Part of a small language model's weights.
Architecture: LayerNorm before each block, learned positions, no biases in attention or MLP.
Training: a variant of Adam for these matrices, 200M tokens, 6095 steps.
MLP neurons of a small language model. Each row is named by its layer, matrix (gate and up: input weights) and neuron, and shows model dimensions 0-95. Each number is 200 + 20 x the weight over its row's rms, rounded and kept within 0 to 999. A neuron's up and down rows have the sign that makes its largest values positive.
Before each neuron's rows, "fires after" lists the tokens most often just before its 100 highest values on Wikipedia text that the model never trained on.

fires after: " to", " c", " g", "ing", " of", "ed"
L17.gate418,161,191,185,222,167,187,201,185,217,175,232,188,242,198,200,193,184,189,210,203,176,262,227,191,193,188,160,213,233,217,212,198,212,206,225,203,204,234,201,218,182,212,219,187,214,180,226,156,167,212,209,200,218,186,231,204,176,199,174,177,160,200,180,200,178,200,196,211,153,206,183,218,182,207,196,184,194,206,170,213,234,186,234,191,200,212,229,202,220,210,183,203,196,175,177,161
L17.up418,194,219,176,188,210,223,169,185,229,257,187,200,213,206,191,189,180,187,208,221,205,205,224,192,194,194,188,213,197,196,208,186,212,194,185,260,156,189,188,185,211,175,219,213,217,220,192,211,200,205,215,193,193,188,169,165,200,204,184,216,203,193,244,203,199,225,189,169,211,170,197,185,200,183,212,207,177,174,219,163,227,183,180,198,182,220,223,238,228,204,195,202,206,179,221,195

fires after: " L", " 1", "eb", " 6", " (1"
L15.gate112,188,214,225,212,240,180,196,160,196,215,222,228,214,193,216,210,198,169,211,186,206,206,215,205,180,201,199,181,192,197,237,171,179,170,224,207,198,246,190,209,198,188,213,198,236,177,196,171,202,217,194,184,239,202,176,194,206,171,174,219,203,203,207,194,195,191,188,234,158,202,216,162,203,199,238,186,220,200,215,190,231,179,244,233,176,205,173,199,208,157,194,216,205,215,184,208
L15.up112,165,188,165,203,208,177,213,189,182,237,181,239,221,213,189,221,224,171,183,184,198,224,172,218,188,233,155,197,199,197,194,201,178,215,248,197,191,193,197,221,200,192,215,212,165,175,211,185,183,201,190,203,227,212,182,203,214,190,202,207,198,194,209,196,201,154,193,199,186,197,197,190,210,233,222,197,222,195,223,210,237,192,245,239,180,246,178,197,177,200,208,189,209,180,223,203

fires after: " l", " L", " f", "l", "f"
L17.gate400,174,223,186,231,216,181,228,211,185,190,202,168,175,234,230,213,200,216,202,223,217,203,209,178,258,194,182,174,206,216,212,165,199,210,180,213,216,230,197,197,178,217,193,160,248,187,213,209,206,217,197,199,203,204,175,197,195,158,196,203,177,227,232,190,199,206,235,209,157,176,202,224,201,234,211,218,209,193,200,186,182,206,184,231,179,188,238,193,205,194,209,223,219,155,231,190
L17.up400,232,204,177,201,199,202,226,175,157,199,204,170,209,190,243,202,206,204,181,199,207,221,201,209,198,194,153,221,179,200,192,174,176,248,182,223,193,222,208,226,200,150,227,219,188,224,195,198,199,204,195,198,191,183,178,127,176,207,203,185,199,214,203,168,221,196,195,207,179,214,181,211,181,221,222,224,205,191,214,202,246,208,185,194,180,217,197,173,201,197,208,214,202,186,225,183

fires after: "f", " re", " f", "un", "l", " con"
L13.gate361,197,215,211,170,207,181,193,195,204,175,189,204,217,199,226,181,199,183,212,231,185,190,194,170,219,232,161,221,187,203,212,218,167,181,207,205,215,213,153,177,184,186,206,149,225,222,175,183,207,216,203,191,213,170,188,200,192,187,200,169,229,212,172,168,177,241,207,190,208,190,202,213,180,197,235,215,229,200,184,218,204,232,241,200,204,202,218,202,196,190,204,166,232,188,206,233
L13.up361,190,210,213,218,202,160,223,200,210,178,228,200,229,195,219,189,185,185,185,200,189,177,203,172,198,196,192,207,208,232,188,210,169,180,194,214,214,220,160,179,161,166,178,160,207,194,184,166,214,208,203,244,198,183,175,173,185,186,188,179,188,202,163,196,173,220,236,209,232,204,178,226,192,200,245,203,208,194,192,211,199,214,246,200,211,226,202,217,194,183,227,195,213,191,212,205

fires after: "d", " d", "ad", "ed", "ing", " was"
L16.gate116,178,206,203,188,205,196,206,195,210,197,224,198,192,204,232,184,215,188,219,179,166,232,208,223,206,184,169,246,192,250,220,202,166,228,197,229,178,191,221,198,215,189,206,217,205,217,204,189,169,206,230,195,214,207,177,208,189,181,195,175,177,188,216,180,176,220,199,221,202,193,189,220,195,185,191,192,216,214,204,203,199,155,205,207,208,232,196,186,217,241,201,199,204,197,208,172
L16.up116,203,201,180,221,184,194,188,213,227,202,172,178,186,175,231,221,200,239,223,211,166,175,204,212,167,208,187,216,225,195,200,184,181,226,221,207,161,178,209,191,194,175,240,202,203,201,181,173,197,203,222,182,180,195,190,209,194,196,170,204,233,205,211,200,185,197,157,242,213,174,182,218,191,190,200,207,198,219,193,182,220,216,195,166,185,192,192,156,190,179,220,175,210,190,233,200

fires after: "–", "2", " (", "S", "c", " m"
L3.gate13,164,214,228,206,204,224,198,190,187,211,199,229,197,197,203,211,208,165,212,207,220,190,197,163,178,219,191,193,211,210,235,207,161,239,201,225,217,221,186,199,213,193,173,232,223,212,186,204,227,234,223,179,209,210,206,215,190,169,197,210,214,181,188,174,172,200,202,137,175,216,222,186,223,233,203,209,166,245,183,167,185,201,238,210,198,172,219,196,234,184,200,183,226,196,207,213
L3.up13,216,220,251,199,213,210,220,173,214,222,210,200,231,208,195,218,174,192,187,210,204,163,211,205,198,206,208,179,218,189,210,237,214,217,199,199,200,213,233,216,212,208,197,215,213,190,196,205,205,220,196,200,202,213,180,175,192,214,228,220,228,187,192,188,164,214,206,149,158,198,190,182,221,223,200,198,167,216,195,199,201,217,217,209,204,155,228,215,205,190,237,211,221,166,183,202

fires after: " to", "d", "id", "an", "pl", "v"
L20.gate124,187,222,214,194,191,184,196,202,242,193,198,180,206,204,190,172,176,172,188,171,239,214,184,218,221,193,205,178,238,237,225,207,182,180,203,234,218,157,200,193,200,205,236,216,219,200,202,197,184,183,240,211,218,203,189,196,189,195,215,197,197,142,204,212,180,183,176,200,171,153,180,218,199,193,230,215,154,198,211,190,243,217,187,223,229,181,192,202,209,189,218,199,192,197,206,219
L20.up124,167,191,188,222,179,214,163,250,186,160,215,212,214,206,210,213,168,194,196,182,232,197,178,205,164,161,192,230,200,202,225,196,200,216,212,222,223,204,223,223,210,190,171,182,199,233,202,200,211,184,209,202,222,195,216,176,173,208,182,223,210,209,179,249,214,213,161,217,223,239,201,235,206,225,213,175,177,222,184,187,218,221,212,202,216,179,185,194,209,217,206,176,217,194,216,190

fires after: "vel", "v", "ra", "d", "o"
L20.gate201,201,177,204,200,217,193,190,193,225,210,203,199,214,139,200,220,212,194,202,218,272,219,193,195,183,194,214,192,212,203,143,228,196,186,189,211,234,216,197,223,197,235,219,207,218,213,201,189,206,187,207,219,222,195,194,187,198,186,215,207,158,162,217,183,193,194,184,195,205,212,194,179,189,201,188,206,188,217,208,186,231,193,203,211,216,194,219,201,223,179,237,209,216,198,189,195
L20.up201,166,163,227,227,156,210,204,218,235,143,164,204,184,208,192,211,172,213,180,230,206,216,184,169,190,195,220,251,181,190,197,198,224,216,231,217,223,220,164,222,199,170,179,181,181,193,180,189,216,198,189,198,193,213,233,188,186,207,180,244,212,201,190,187,164,182,208,180,182,183,223,215,201,194,194,211,179,166,212,237,211,200,193,217,230,196,247,196,198,188,202,175,217,198,192,210

fires after: " re", " in", "c", "g", "l", "in"
L16.gate138,219,195,231,220,211,176,202,181,184,148,218,194,223,207,202,211,200,224,202,209,210,200,181,205,206,193,184,176,194,215,204,175,182,179,215,183,217,195,213,221,182,232,208,155,214,225,183,170,204,205,211,208,158,202,197,192,191,179,179,216,223,230,148,216,228,193,223,185,206,192,211,198,260,211,210,230,205,194,200,209,200,191,227,181,206,192,189,161,202,173,208,239,228,210,200,179
L16.up138,203,207,207,202,231,204,199,183,208,218,203,213,205,208,246,200,204,192,215,158,186,153,185,214,213,239,231,166,213,193,175,198,190,232,203,209,172,180,210,200,195,218,237,183,203,160,207,210,198,183,186,229,199,174,192,206,222,205,165,167,190,182,190,187,219,182,203,203,224,187,185,230,181,192,190,223,207,177,236,231,209,196,192,193,197,213,190,217,187,185,194,197,219,239,166,175

fires after: "b", "st", " f", "m", " sp", "t"
L19.gate18,211,218,184,188,227,186,152,166,193,219,233,190,204,206,188,186,210,205,195,189,200,215,189,200,204,187,162,199,200,215,205,216,180,181,182,208,207,187,199,214,172,189,203,184,230,212,206,201,200,187,215,216,176,189,230,186,201,184,200,203,202,169,207,192,166,172,168,223,194,204,188,190,188,198,189,209,208,232,201,221,198,183,224,181,207,201,208,217,190,169,197,181,202,181,218,174
L19.up18,212,235,247,212,188,179,207,191,206,194,179,197,215,210,177,221,165,224,193,173,175,176,199,182,228,194,205,186,183,217,236,197,176,190,193,208,190,200,162,205,216,188,195,193,189,212,204,183,152,220,219,195,194,199,231,187,171,191,218,197,180,162,199,212,199,229,178,233,213,191,209,196,212,214,240,193,207,174,180,195,195,174,196,193,202,243,191,181,215,192,225,175,234,209,189,204

fires after: " f", " F", "f", "erv"
L17.gate103,184,225,215,173,233,156,186,190,210,179,190,214,182,230,229,200,172,200,196,190,190,216,178,177,219,206,174,196,140,178,219,160,159,186,187,209,185,205,184,177,202,183,194,175,218,250,187,170,187,217,230,191,209,190,190,191,201,179,206,210,212,226,203,205,243,222,215,188,203,191,239,205,235,191,186,209,237,182,210,184,188,195,198,227,190,208,213,219,186,193,179,194,233,187,219,217
L17.up103,202,227,152,199,218,201,198,200,181,200,204,188,214,183,239,190,216,198,204,199,181,174,171,190,203,212,216,194,220,208,205,200,197,225,175,250,196,172,202,201,232,198,226,210,211,221,186,159,219,223,218,211,191,199,215,187,182,185,191,194,245,198,204,168,156,209,170,196,179,205,191,237,205,207,216,195,189,224,168,205,221,189,236,154,174,196,196,190,204,196,198,151,223,156,232,222

fires after: " w", " W", " s", " to", "ing", "w"
L21.gate267,181,199,200,229,218,190,197,207,155,185,182,172,210,211,213,192,200,208,225,208,207,264,202,177,220,210,177,176,214,191,208,221,209,202,228,185,223,162,183,156,177,229,205,178,204,222,193,203,184,200,202,207,188,177,189,194,159,201,194,164,166,207,196,177,241,201,210,185,191,170,214,210,213,211,210,182,193,224,180,183,249,175,209,215,203,230,233,213,230,210,195,190,189,171,186,203
L21.up267,165,206,192,193,227,175,219,166,185,199,217,207,193,182,167,187,177,232,221,200,175,186,198,185,214,180,199,204,205,185,222,229,206,153,157,220,177,205,216,179,168,202,237,213,189,174,204,204,194,202,208,212,178,192,173,205,185,194,205,163,165,189,206,170,193,235,249,204,203,217,180,168,198,220,219,188,185,208,183,178,200,184,225,206,195,204,192,223,227,199,228,238,217,215,208,191

fires after: "–", "ion", "d", "iv", " ("
L5.gate28,166,203,219,201,219,220,202,228,179,224,220,193,203,211,221,204,209,223,200,226,198,170,226,195,206,216,185,177,226,226,204,216,203,184,209,227,249,185,219,198,241,194,174,193,182,207,183,192,219,227,203,206,183,208,222,207,186,178,239,210,212,212,191,165,199,186,195,173,185,194,184,164,252,222,186,192,165,202,205,165,170,178,210,173,209,165,211,199,224,178,166,188,207,196,203,190
L5.up28,207,193,235,231,191,245,200,207,208,156,157,211,191,211,210,197,235,183,187,181,221,207,219,196,206,208,212,197,210,213,215,239,189,172,224,212,211,190,212,197,240,200,183,199,182,183,166,159,226,218,176,145,213,211,197,218,163,189,223,195,196,181,182,191,188,234,175,188,210,184,212,178,210,214,207,182,209,186,179,167,187,188,201,206,196,171,197,211,171,213,192,148,192,211,177,222

fires after: " De", "ran", " re", "in", "ter"
L4.gate104,177,213,246,210,253,196,169,203,188,200,197,195,171,175,226,212,161,202,255,210,192,187,182,185,211,205,197,188,213,206,213,169,161,198,228,176,196,208,165,201,247,222,194,220,220,217,186,159,206,240,203,168,177,202,191,195,173,181,218,207,212,182,178,214,230,194,185,181,204,139,180,217,226,189,204,218,207,206,182,196,184,199,233,185,207,178,214,194,212,181,207,225,207,216,203,215
L4.up104,225,211,211,181,223,188,201,183,224,178,157,189,176,199,216,208,218,216,212,214,207,187,198,183,214,219,232,189,191,210,176,195,150,242,212,181,154,199,180,207,235,190,223,249,208,183,225,182,182,214,162,208,203,188,198,220,190,182,216,202,217,178,208,206,181,187,215,151,207,160,197,208,202,176,182,227,199,223,186,189,217,194,203,200,196,171,236,240,196,160,210,213,205,216,191,225

fires after: " be", "el", "le", "b", "ri", "st"
L21.gate74,187,194,197,179,210,184,207,218,148,174,195,164,218,176,219,196,209,220,263,231,204,195,241,186,214,192,178,203,194,234,196,200,176,198,212,216,195,213,193,216,198,201,207,202,258,189,178,228,183,189,220,191,164,204,217,177,200,178,209,204,175,170,179,190,154,205,195,208,181,236,213,221,202,227,210,217,228,221,193,188,204,220,229,188,178,218,177,193,232,185,195,225,209,197,200,183
L21.up74,180,179,231,218,177,191,199,204,183,212,214,175,234,199,197,179,161,197,198,196,193,189,206,170,183,202,194,223,200,216,215,223,217,261,213,216,258,202,142,204,200,177,209,207,211,224,222,229,170,183,200,223,184,218,214,196,209,191,199,172,186,166,202,219,197,210,162,219,211,202,191,195,193,225,204,193,229,206,191,207,209,199,185,190,183,204,200,209,239,237,231,187,240,185,217,173